MLP neurons of a small language model. Each row is named by its layer, matrix (up: input weights) and neuron, and shows model dimensions 128-255. Each number is 500 + 25 x the weight over its row's rms, rounded and kept within 0 to 999. Numbers have three digits each.
A block is one neuron, or neurons of one layer that tend to fire together. After each block is what it responds to, as a language model described it from the Wikipedia text at the highest values.

L5.up5:516476498464482466477468480484550468540546477489470502483511485496507526475501493525453519510499552513515512485493473486486487476495514506450490491512496538477491523496483490497538516506503515534511464514503527504467529449494455479465534529520508494523454503510545526474502479490452516518479525487518540526521553496525462494432496468520485496481454444481531500497492490506493540492517
L5.up99:525482514490505532512496463497510520487540477509443486513501496506459520502481519504521552515546555515524471495512508534518493469465534507513476503535525496466474479476538456520493520499519485483525474460540519501483488510514503542489529513517514517488468475517504527568478489512486498537539484465497530501487547449481483509519500504431525442473482461504530480517505479524486564532483
L5.up204:509504472489480485483452464528499495516507495508492557518494458560526477504519459493469545527502520466461519482497487512511500512494520484472485507420500475496524488484449538479502439512515516469519503505526501487474534526476447555502434470509469499500492498536487523492533508472510512484496482484509533469498534477492518470518499514504486525543503489493515513468469493522477523487538
L5.up278:516450501523478513503498469546493511503558520490456474496528509525548491505491504489497517541509519536466465488490486491461489505499489487480456493486514496540480456498500476522458504482538532474507471521517489483500458480568512531478527504516494552503497477507503499503467475522494510495523544495462491454481540507522477466533493496510494510508526496492514471457447539501497493477489
L5.up303:486475504477537516489525490512490517502475509504439498505512491525473465487518520477539464465485543522520539503467505518502531491445494501456509492483508533494522462510499463524520544508522520464524487452516501433482485519481487535508507477489502491487458523504518462472502511479497533531526509453503521508462512492566496503518510504497487515488528525510529443484477533500508493497417
L5.up397:543507493506488474498516523512460470503498506489458499520521554509483528480537486450525494517496557471499468530502474511465511473504488466492459483508513458516492521485506505508477458472479546522513486459525516486510496478510500515485499436513523483488492511501500527508502515464497518523491511520519527522533495525493513446478557507528532533509485494500532523491444483505486500476486
L5.up763:502464514513487530495526488468528516512509490512454466496509499492542494494533503492499556462476509537469475518500540528489540508483519488488544500525499512523491500482493488479476479466511510492515507466517481467542478464509530495519473507487511560494471493498496508511510527513469522487493502500524508501522475528495506488522504503475493501558534494519534492531459526456500479491532
L5.up804:475464513492494536515514494523490524548509501506481510485466480494495514502504507486520486499487541476529487531446504563465513502494506503466448504473518514529496496494532477490506519464512530504555518474508501501487500522495539522487515522554481472486507466453470530448493486462488504498535495499445588517472477480449521496546494495486513488484501462511520476474518504513489519516496
L5.up914:532448510493517513469516462512501514545543474516444486456498506540478463497554529500520524523507524496497531531463500516464493496499478503462479526464517502533509491509471505515503514495501533522511481497513463492490522510455493496483486460494522476525519475489526507470523503493515484457540485460488561511508508517555498525511514517513498479534509520492527547511487527496452483498471
L5.up1119:491465518509486482470508470459456481482503509479504520470505488505472494483514461479447519502439513465501538516504496505527448449494459500485517482530535498539494482498447495479524500520526501517485496534498494492550539530518531460466466520493462466499469517497556482514501503551503485504506528512506529471467485506461499503507506539511485544508516497489472524543494491503521494429469
L5.up1261:522501476482506531463520486510520500456500523511473524505488478488521515475491504507519531519508492515508492510486471483491484504461499510495522528481500532530504463503493474517494501513486503461533499464550552522511502548450489516483509512475485536488488505456487557486519538482499538511501525475514538549476496442517543468492504511487503469488532502475516486483490488470457528513469
L5.up1272:539505494541443561485463542489497479495523524499480501464508481498543477518517494513511528495499537458476501483513536495514509487479532505504504475526504517524517519508483524490519536498488555474483471497499490499510490494499518499427520515510481491500487472502503483519547512492546518441525493470497532508478528497451520487529496508514527470505504506438505492510469493506522535530464
L5.up1342:500466473507510456524477493515505482472492505448465470510516548548482508517475503466513545475517499493491508523554521474503504515468479497525492512487489512515520500502501512480474501520579556523523459538466536434548482502525463510509483536448504487514536499511476502523484478505511493477495498532462502497512535484522496484462493492470509514513474468455478492520469498519487555496493
L5.up1492:511483498505505519485464503490499508492493505500499518505483504516539508498512554510536462451486517516502529469463524467464518476505551488443505512531529494512482493514448491508514521439514523497483474500566524467448493514453486488492485501455504503493494500468507490491498473497482485543501522481478485559492487472542513477543527488500504475493504509495532470515489519500483504485477
L5.up1493:537454515478520478517513486460479496535482546487482473497509508551515542518531495487559466474531500475504573525494525493489537466487459521483497477520537529500507492522475447486462469493494541556518464517503470526518506501483520508482475522516476492460519484457441543476502490518523482451509499487518528531480481500506520477508532500494503483520491469483497518502471542498479473471489
L5.up1503:500468471466464544507499503476519452491503486494472467484509502476555487488533483519540535456495511510515480518544481500496531497467494518463471481478513497475529511498532483476510520462529490494497486516487493501504489523492494475470479501520471523518473517530535543475527487503505467525536513508478512522518528519543522506540512518532524512460506466495508543467512503498505525524497
Description: Word after sentence-initial determiner. The word or word-piece right after "the"/"a", often near a sentence start, such as "following", "two", "number", "other", or noun-ending pieces (open-ing, treat-ment).

L5.up300:501499489535453493495477512525445527505561453501494491507523520501449500485511454486530471501481517492524504486545528532461483486488511478523494481513460495512553503495512488504485511509509493504497512529462506523526516492512531566509539459470517511531522484531495472535542516530506520483544499484492484511496521538506508576440510495444476486499443457504524503503491492453466499493489
L5.up343:499538457506484514495505530489485501501489486499494473536485524499503511481508532490521453448462478504496521490524518524474484490529509513519545495505521480503473500452517502520491462541509495489484495542504486461490497491503538500473525485484506487461543519505466495490507531499466530498541529519471459470503535492504524504492490524525493452523528465520517472459498485488504467523467
L5.up452:534537513470466544475459537482518523514550481486489465548493498498508486429525535470522495496502514541544529477500508531468529461483449465468479529443506500535509539516546504491482540485493468497468499516536504489482484525488503475500502494510536501481491473516500525516487501511534472552547531494502512479502487501467475523527525540523502512476511495512503488457511505539528488527430
L5.up459:524516481503449488496519472499427517499467485539527467480525509520465499466487483496503540468514529488553569512493512511473481517539501486507509511511477484457527527487563522492473503504502514493467507531465481503485543462451518507509485497504497487521520502478534499500557476499532511490555508506480525504497483492502513493500515513493453506506468458485511461492516463487512514453509
L5.up496:501481523533506556544469516531508495476555503483490477515511512540539514519483480501494506493510515476500555481517444481488520496505487512463503503487472491545544468536545487524507471520492461507524480498522479508470501528528515520497440469518489502531496484487557484486516509466507463489508497499504523496479498508473510437529521461505505531502541515519476537472513506509495552505456
L5.up542:486511507503474520486470541488501521495492481495510486505500506478499512514511481493504495471490509507524529501495515466502511494514490499454492486467513518522524481513513468513450475508513484459490498520507487469502465465537526525535445469487495511494520497496522504521492537518488454475526515504522451490486513517511524449496527494513495494524471499491503506498509478462537538498476
L5.up877:495505472495487497477502487540518496514532518499473468532466531506485505505532486545526496474490502524507526510536521484504474450467513547474488523444524534442524514459530491499460484509504522525494483508462488504493531504538540502499459494489493503514498524481506471540498506517488493529538499524446526435521472499462515486532460491540494464490524481490479507496508470566502523506451
L5.up902:516474540494492501480502503553473533498550461470477472493518507518501492527479483515493518457489564466520496489522501490466473492492480518490505528508461514519570539474508552507495485455513451545454520484490500479487516507476509511535492518490511498536469498493486472501488502503504491541478471431474528531484457544503507486526476488502529493518473490494512482505493483531567504495477
L5.up1017:513509533502491506498476489515496488496489458507486464504467498518482481488480506497447481468477501502521487534536492512516541505515504485505491482497477541479515527514511495513514508508516503449461471507484480481482519464496463493484525481475530507473468464469549510483486454492507508536534498525520449548540503508514527480525502484500513528476496519506501477441527501522480515530526
L5.up1031:508505456532530515514475497509476526512513493439446542505485527465483457516527471480475491473519519537531492506528499518470494520528501552457537511500467514513483516489534484474502521489518469488523487520473480528484450520505494509532486495490506500499478532512474488477506499528488490507539526565502473458490495516523490504507514516488502451503491510450505511497498539517481526518519
L5.up1083:462512515540522553510524535517495543532515470502468505519496506522452475492556493512519482534496513492451493509505521549521541469522536530459507515455462468491496515537494499496488503539466513470484553537516475490497525525484528506534503488514480503479499504497449500472510501503491467485549513480473498473495444505503543477548495526535506504447501525513477481473517531493498448497494
L5.up1102:466511493524506513517494521490481500509535487486518471555476559511489526516478494524462493488473501530521528539495492489493547489476470507482532470431473515521546519489520523527454473486521470523493481482499498470525491476546514482502475473487490490521502497538491502498523491545490466500526538500447505474495484551495545501544483492523468476491465514480491478471531495512514517491503
L5.up1321:518495484531486531511528471503480506540551444523518478501495523478512498497527474519491489444495513483513473524527519504455488494521493535524506510500434472519494501510504449514505504477526525520481492515462502518494499485530533484526521495516528459552488483528573537510540522526504557539499538517529556504483549534478494475474477511498506502523536488505516471485459537498506463477482
L5.up1419:514507518487502515487480534504545495491513475490506494527482499501492486503508485496474460485497478517491488497480541500497433505498496490486500457492473493500495501511493482500514556480544510468528522533515457510449503509512521527512496468458531489525473503485507489507473493529537503497524497514479549518480503514504522521489492467506479486502449485500513468534523529455512494479484
L5.up1456:506527475552483516516498467532504532566535514526475476532473547481527501511526488482472506524526492511515473484516498482499518467507495506481503541474484525492552501463482502542530499500516507509502495541490497463494454558504508473535444526499456514537528459522503508487497492507488482540515496522461474497480516499498476481475501518483479494515498520497492502507494536472473526519480
L5.up1475:524540496485485469508499520476480492535528509503524519520478495539502478437441476518496480513507510488535481509515552479481505523540500494487528557504474530501519512482517532514521528519499489487465493520480461502470520507475518504495495508474474483503508497464538520496545489534484450496502510499475511494555494476476517536509511481529523481561522475488512532510517507523509535503505
Description: Proper-name word completions. Final subword pieces completing a multi-token proper name, mostly surnames, plus some places, teams and titles, often in tables or lists: Ros-ales, Mor-gan, Calgary R-ough-necks.

L7.up350:514519444478524492483494457456520485473508493430506496547510500519487519510486489486570526496520465547485449544458514482524490525515513545474535484530507540512500512508524453484482532475513481500521462489498483501517475495464481488488567473501457507499472497517509556507510517470489484517473496509507434503473500484492508480508457512476480502495502501469512491481542480515491488510530
L7.up603:538475495478421492460472473519509505527498478516511510541509516499515455495544514502525498498498476511477540497491478486535498497503504488484565491460538534500507495462520466453539495478519475484506486444524524513486496495471503519489481477517499530508521541519531518461541481474575501504492578515521497545512540435457484488504518501515491467482509511501517443530494476490465505475474
L7.up1329:518495491507527497511511461521460504515454515454497483524482504475559455500513498482499537487497485502440542489453534478528520490488522474500527478463545508501501508492485503458479514500520503507528507466496498518522471496548517499506505497498469499447546502518480488522509508466484535516492513527497492538485495484498523501546529500509506461498485484497467498459423481462504503524541
L7.up1358:524478490506437494454538480488510544483482531504474509494515507500442491491500495478482510456477549467460503517504493545505497501483479497494491513528556531519548479503505483480487515501509502497472502517496501444509475494505523506498498534482478517454513505506492487510451524494534543543512544487489549537486488506507504488508477504529494495527536511459514479483456504479441489483483
Description: Prenominal modifier positions. Adjective or participle modifiers completed right after a determiner, before their noun: a strong, growing strike, his early, an important.

L9.up622:529518491488501497510544501501496508452544474548472545520505538549533493484510497491464523494514549456484482496506519505456494466469465518553507545514476486509518508508496491518516509469533463505510469515486508530457495502480490464472512458517517461466495501544498469520540480486512529521503503486454497531474484508500445495475502476492506500484545476492510572505461513485494550506472
Description: Clause-continuing commas. Commas, occasionally semicolons or "and", closing a mid-sentence noun phrase (often a place or name) before an appositive, relative, or list, e.g. "Greece," "Acre," "murders,".

L5.up94:503503502474501528469475521543517486489495475510492489495487507550475517468451467530496482535509523461527483480505505477440487443523499465468474483513518476491501467513499514480460486529472483482479467494467532535493481465515518519487472500475488492513498524523497511498518509527515498507488491480490503525511484495502531490483505512489494501516493513474512530494528459511494525520516
L5.up102:516516468520514516468484479475530470529497471498488551507495499481511532453453547486469476504489480515482483548486481510517506480523528509503524502497471493461498475474488516470513470512517504485498464540522442511523528541462523497492495507489530475463521540480504455436535528554484501498475509515545518494505519492518532555522484463481496505535502470504467482508497512508535500463498
L5.up275:493499475504493523483496502494436502492510482511487497477506491514521551496504497506461537517524509488424474507496463498541524511521472475503483526468478524500526518505491497495504509513519493517490474484522506499524452489543547488477499509516497510476494482527503470505481484504495481482456511539499472489518517528504465512488477504500503492515486524498477551505502520468496484488506
L5.up277:515506503512535522537496480480538507500447496498503532504497543490512561465508505511504511476501486500521570524502484491486454541519518512507551520496531506477537547465483471547475515517492513489479469498514519498526516501484509503494507497472466473520528463562503526506529481491520483488497482507493497507451451499509482493508541513508482537525508514494483531525435482492482466494487
L5.up291:526488510544510503499506474505503456534465497464488479487479505481539479507534513521516509506485501494522465496490472493491472464490493515502552487503523514542497478496452487433518479540541531502558514472544501494543455490529492514505554495447501507498478554512503496476483487489483502545422460501492538508518527521535490491520540496533550488466518495479476511523506508496538460437496
L5.up364:501500534511493480508480515500530466468502504490508518481475510513502560469493505544485477472507497464453460502510495510486509508557463499497478474488498502476526519460535497529490494454496464514518495494517519549527468473530512529470492481482486500530507513527476499487541549515493521533447483519500513510509532501484514485494491479466501506492492465494477552523463505508501463481556
L5.up394:484532526475493530483454463487529533480508518553481501485467520480487507539502495465496461463496526489502533528542565426490512527483498567497484518484470503512533531517504568495443490525487505498509502481482509541462508485492482501523467474527448544520497513497500502487499493498511530541497509518510470517539501490534504482553460477514498509519489497490499544490504493474476519493510
L5.up687:523471503493526472499492475486515528498479512475497492501498506494490488441494520520458510518511481471493478559506461522512499499523544519506498491485518483488479482484489498499443506532504521529512520464435483498517500481477515509464533492489442493475493507502507537442499508519495526520549487559533522458525492489491506519526530523477522494495498486548509542493508445531522531486534
L5.up1037:509517525557506488515449529441494474515502485475484489469523477500511536518500462489490554472508492489478516463469521442501428503516498539551509468472483482500525488501484478492526492484470497468525494531546523536497440487485491498496492506506498534515506525463508481482500519545496453500493483523524477482540522501516497474529540505472518450491453501544536507495479490499500464511519
L5.up1087:478533449467464517521492459559518491487522517513514550567471503466483458464477476489453510498481523519545482500515536477519474497529498508505505487484545519490516479453490501515473464519491470536462508471498484514511491486512567511478467491487473540531470469503540489524539493534459502546556488478533490510496516461542475499487480458490447451470516488504513539532495511522510514510506
L5.up1195:507527536503488502502477532502460522487458462482550536521457489523503541540499519584471496500499543550482498518471488455480487452479495548468507497488497526519498483495475483501529492492542493506530464473485507563528505512459515493502483487530525486456507511517457485514516499490484498443546465478474475513522500505497459508478480461494482495462514489509477487526485480486493500478505
L5.up1215:515518532492500533454442486524516485514537464509529497515496471482515533518476470487484513451487489499504479478476501511469538477532518501475499493507545514508479491541502480471514472522489522471517486497533478453472486502502504547571505485465521456467513485526483534527466485493493486440487503484506483509535463530501474488503505557483467499514494500524488502513468485478519496466516
L5.up1245:509478521518518488495462509529506540485496486504501528495471488519504566462515509495499496482486485502501490533506524495496481507500549504481512531495511541488463494470505533523465500491534498483547561482495500533460479474501491532515469499438503527535553508496473531440487498471546464502489502486528459480500501469512522482481526472480488492483521504509512539503480471460529448506504
L5.up1286:499508499534540534504473471467466531475442492437470487493504452464530499525487455507490500476466514528502498481513542496479508516514512494491517487491517540509505496476489448515447518487533517481544540455488476490490465472505482567532488487464512515480507514508500510462504489488530527525470472468501574507493509531491522483452500467489485498504500557512453542475523467478509502465495
L5.up1387:523508480472472532441486469478545471473491492523473499500515517521513562513529469516477482544533525526490483537470503477468489518509484511511496515522441500482508499521498465513491451480514492463562492526447517514498492517466506530513473444496482516529519447503490476495479530507518503474483503561506477482502468510496505476494472492512476492520519528523467523519521483512509477529506
L5.up1413:520508525529488481529499502513506481539455492539472466484497552486519513481532540496485468517496468505533516488510518475507502492512494532515523537529477516532519497505494450449476518475498535474512534428490516535522517471461482498475497513464468502488508484515486511430531505485477503504472495455462509517523453533540467471521495473508474474491476477506494513505528478448542508535522
Description: Partitive "of" after quantifiers. The word "of" after numbers, quantifiers and group nouns, as in one of, a number of, majority of, total of.

L7.up413:518508475494479529447515557466462499492548456504490517542511494465502488509497489506526498514500466492492465491536531480538542504539521554544479529519524507470500487532480469508534478492511503491522508514483489545472483504452508516468556507530505484491522456488520526503522448486527524500509509456511487564523524498518465490457569456525517520524550497516530540542484490455507474505477
L7.up981:512519496551479470495516477455471475499481520452507486508460528483517484496506474530495513524454570528474473510518469461489480460482500475514464483479531501496499546488559480515538475495495488469510507456533479508541462551482552510504502520481478512533512483515503492489483496544476504524490469508503491485504476469492501522494508479477482478539493497520485528510482483488479468510476
L7.up1169:519498469518509509475520412476544489474495484501481503548516498504482510498508521504495496512532521450523492494510498490497541506499499508518520542506437499530465452522543456489506510475564546490526462534481514510468468491494484466498503506462495494504514517497502471465497550490451556514474516498504478467534470508484476501531502496495485505499530533508559517518519474487498502473527
L7.up1485:499516486526510515470493477513490506468533507451485533505523503515517490544522489522517544515500503541506502451522502481489500488526503517519495500526559542523536524531496454526496452515553476491521505512511452511516519496473545502528488495489521521544500500493498497540493495466479499519483526537524469439504534516485437531464488508489524526521499510487489512486502538465534513549510
Description: Partitive "one of" constructions. Mainly "of" right after "one" in classifying phrases (one of the most, one of many); also "a"/"the" after "is" in definitions, and "line of", "half of".

L5.up136:543492514553504496493482504543471467480511509497504476494528464530467458502489460498472522461568507486510414479531514507436496484526515499516501511438498484478506511574494495524497458491506510506530506535498506508452499485497503500516494511496506527496465489544488427536486489503461482525433509560521539527497531509486536540503486509464522504497498477472471511501496507476520564560499
L5.up159:563516535513504517467479500486483448485503477498467524522550515486519495461454527504488543523514545509486474479529510510502465466519498486555520442472557512483511502522497500464524511508485517490542488447527536470474501474492507504509479492513481510505449470520475544502507517467500504499460523479535543508473519529499453513511504574542516529519494480484511512498481498489490527500498
L5.up232:496500505513449491510499506501464474527481509511513479576510517505562492474491511516453545520543560506513525522488469495519494481485483513555501477495513489537501508515454502480546543550499513520532496459492506545449441529493510538457506521490510517478497506516465474517525475528462528515499484508511516526471489500462473516526436481466491521477458489505505538482473501486470492490492
L5.up334:495465492525465503510476476500491492551554489509504492526451472517512486479496465529475514509515514436466466476484493512495483462474474558521471516521477453494489490528521503513523495480488500484496528506514532477512508527441491507482509495463509513501516530487487476517518497503492480560502532505506499491527475509499503537525472484513545522486453513501470511491495492520517485520497
L5.up497:512520445512479464522481511500518480515522451518529510506490460469488487506520490538531463495517545509493504535510463496478521501499503505516482487458499515530492503567546447509538507505499535533503530512500514483494491497517531487517515503473544468511523466515463461506511474465512474502516502449459499547497523463526486534510544509536453517508465530450478498525461470501502498472475
L5.up573:507485507514440538456504508548491534545553494540511496487520482484512481541524500539488561509519498524517481521510482519473483483520465496538495501482515470467525521532518453511514468532500519504560497512509514509488460503509498513498493544467525512513496519514533466540503479530512514523522487487502533543491476516533516539463508501535477523480524547519489506504470474484470510518489
L5.up591:511439494541494514473486488473529506500527534511488519517507534538482493469490510493498537517569515472481447509546519498497469502490512481535471467508515509491479513524520516486519506507513482501523495490509506496496536512499514489478434481532498471486521514499491482483513525523501523489512481484475541531560519501526527505485493551510491472559495524494509514488484457539450510498535
L5.up690:466473539472469497468507516506501477488477496489438539490493484559524509484484483511478501453515508500498439459487515510507499489516536503493490492497529506469467513498528466516485494511512517528508467515464497524488500510421548527496480463541503470492515509506471519516530498505471511501485507523536465506507508525495506492493474487514491487518479489455484529457512482451482480463520
L5.up738:506526480450497468510529533513496511465460589456497520494527524507479520505482482505481552528485514490467547535515476502498457541496500474516495479474487481518525535506521510494498457469521466488495526469483521504495515514505536534516534492491501517478480481493482501455501536486477502489482462456509483513506492491545484473534515468493503494492500485495479479449530509541494516496527
L5.up774:482516503501477444494540466505503485491485480511534489527498487511528493470461485474485489489533513524484472476510504495471499450521494516509562514522535484496499543522477506506534458547492513481497471493462517487453585478519450501533483492509529519473502507489487529514525504507524486502494504477476476496452470455500486503549535529524457513525496467497501483505496502464504513469484
L5.up782:478473474532497481508503522496494504509526544489517526512508460465513483469495500549486497492537545479512480476523476485461457499538443512515509514489479523505558559549526508507555467491578497473499505461492552493463582516494511540523531501507481497521450514492502479492531440490472470486500529469501511459525485453509473553532499512542481504484475480481475523495517498497481485490542
L5.up805:498483481488491494486484484526540522531495465525496487522529484523574499516459539483511485456572487478524461467519502508460481494522496517491500492499525542480478511521527489502522504538533488510520510484516545482445523502486495480498555526506544470481518504487468494547545465540533530489505511509527504499504512503523488541507484474458482471503489527506498535465513497448471516504487
L5.up938:511475498516457502448467530517529525541522497524507478523519497505498477478489518502445487460547496447481500496518507529548567483477489500500507499505524523533506479508481502488499451483533501499463487462504500499500516479512477466526481533466511502496474525515521514523541561528494522518493484430484494513498517463521483492450489496491468464506498472495478474502451516511477524495495
L5.up1209:543494512520480466500508582484517506492471486489459541492534506524493508513545454540496504486523474520480501527495516484480524545517479519508439463442509490523537437519522505489504496468484488509504497533509496432524461477487481510477498500481511502489494503477548465494515482494522520538456525519466459489453478492535485494490536537505446481502440527488477497504512513486492526550500
L5.up1256:463526490535480484498506527492509514520499524549493551503510522479508537488486528462484521462499487459472514455481478497510548500511470499515510487467518506533544507496478491517552533521519530506508492498493512477465519510501480488498549551549498504526543515490461492505501502506506492537501475434481518467475491471558501504523519525497463513481499567480472526518470518515466516561497
L5.up1307:490516482462496505498500492501562472525536456493512536575499536561573461500411452539484535517499462489507492513520444493477499498505453489498486472479505515490497472523483554459485493493521533558509454458489508534472552540452490535498466518452492478501533525514484530451518515500491531511518484482509542508504498472513473548530512508524481500513491480485489542506480488555527541508525
Description: Clause or list connectors. Conjunctions and commas joining clauses or final list items, mostly "and" after a comma (Oxford comma), also but, then, or.

L7.up114:467520507537474503514512453502520468518486479507506469513498506518494470436485522453484494472508524446536484461500510481511510490494504487494503498493476493473541516537502514544498455480498511505497469518504502543488542478482511480504482516483520447494469475522453498542520493472487527512524520443519487510482462525526493516527454542518436475488508526493511505482482463538517524498511
L7.up436:533473523512525457529463450511515539508514459563510523526516528535475496500500507477448506494469518506530508458497505498532497489527526542516498515507542481504521529497510521535494435499551473508519529506511472522462502540435459451458490447530521439474512485477518493477528495502484492512508512505493487502520472496502483534543475450509490473474477483489465476479501507481475504497529
L7.up849:498499536491510496502513502573541505505482477516449489483533520483545519495515477546513501496519517500519460526470507450467463494517482493515474450511489553511468496514560442501457484500521476500492518474495511516497497503542498507455539521523474512503467512517535507476553511488481491480490512496473538507495532513489523529545488472491506487471497481515487513509449465500493503495515
L7.up1140:510505460481513439532473491471515498457491501476485472504509511558502474497486518474485447514495460513446534477520508488495523475490521488486464525495499453471470492516528549503508508501508520507543510531503521478463511510470511501493475498503514507501508501495532506509512488476491524501515445555522483500516530480504488561502517468529474493498499507532534492536501465485502508512480
Description: Final list conjunction. Coordinating words (and, or, to) that introduce the last item of a list or range, often after numbers or commas, e.g. "1994 and 1995", "2017 to 2021".

L9.up1138:496478519535506477475486538474480523492512498502516492500502496536532522517536487486510490452465491506502497497526475427503514455481443498477482525488498485485509451536488481493497465479500524496477511509512519541486527482452492501497462497524471492507482486486513523492491507526499489494528485517524511546518535465516486503530504462504493508491521485465525539511510512430509552535506
Description: Surname word-piece endings. Final or mid pieces of multi-token surnames in full personal names, often in tables, rosters and personnel lists, such as Simp-son, Hend-erson, Pahl-ić.

L7.up118:474485502502497487508498513496498514509500471440536486464463472507472496504544499467459525518519519452522594525492525543503496495472539484492475499488488487513525523515515496491507520492501481527487466503472518521519505496482505548487488474531476509519469515506544527496521503513457495458530500516534531489512476528497542500475529506540532522497480450448530457472493497506519518515484
L7.up691:486505531487501490476473509474463523493508482477527492520478514494502498520513467525477531453496513472505502512493502515428501512518469496509427530507494524515529510536469521521443441498523460544438513505474446476514467505473465529521465464509425451492473519513528504483504483544494463486471510539512529532522466493488525512525525469562523471500513472485475537475478476509535537525506
L7.up1239:534494461546489475506458499507489485519519505494503473530509533491502525527534503481463468475491455507508516503524499502422510459484490487484477451537508509498512492508489496514486527499487517520466505491499488519472471493508501469523488485451519457485524520516512459546480486548501509534472519478463493516538488506493506464440495515501510495521480496442482524512504507482539526523535
L7.up1244:470537510510467521494499458490490463498524471521520524521433526506522465531500454474499580515522506459501513451525500521481495493502474497514487480524460524497489492529489533532507503502513466488503478504511509482493499492485490516486523528479478511489459492512464507502503503505497488497479460473491505492491534514443487501493506556498498469498506489502515546535500510515545493472510
Description: Mid-name word pieces. Word pieces completing a multi-token proper name, mostly surnames or middle names, as in Glad-stone, Del-ano, Eld-ridge, Ros-ario.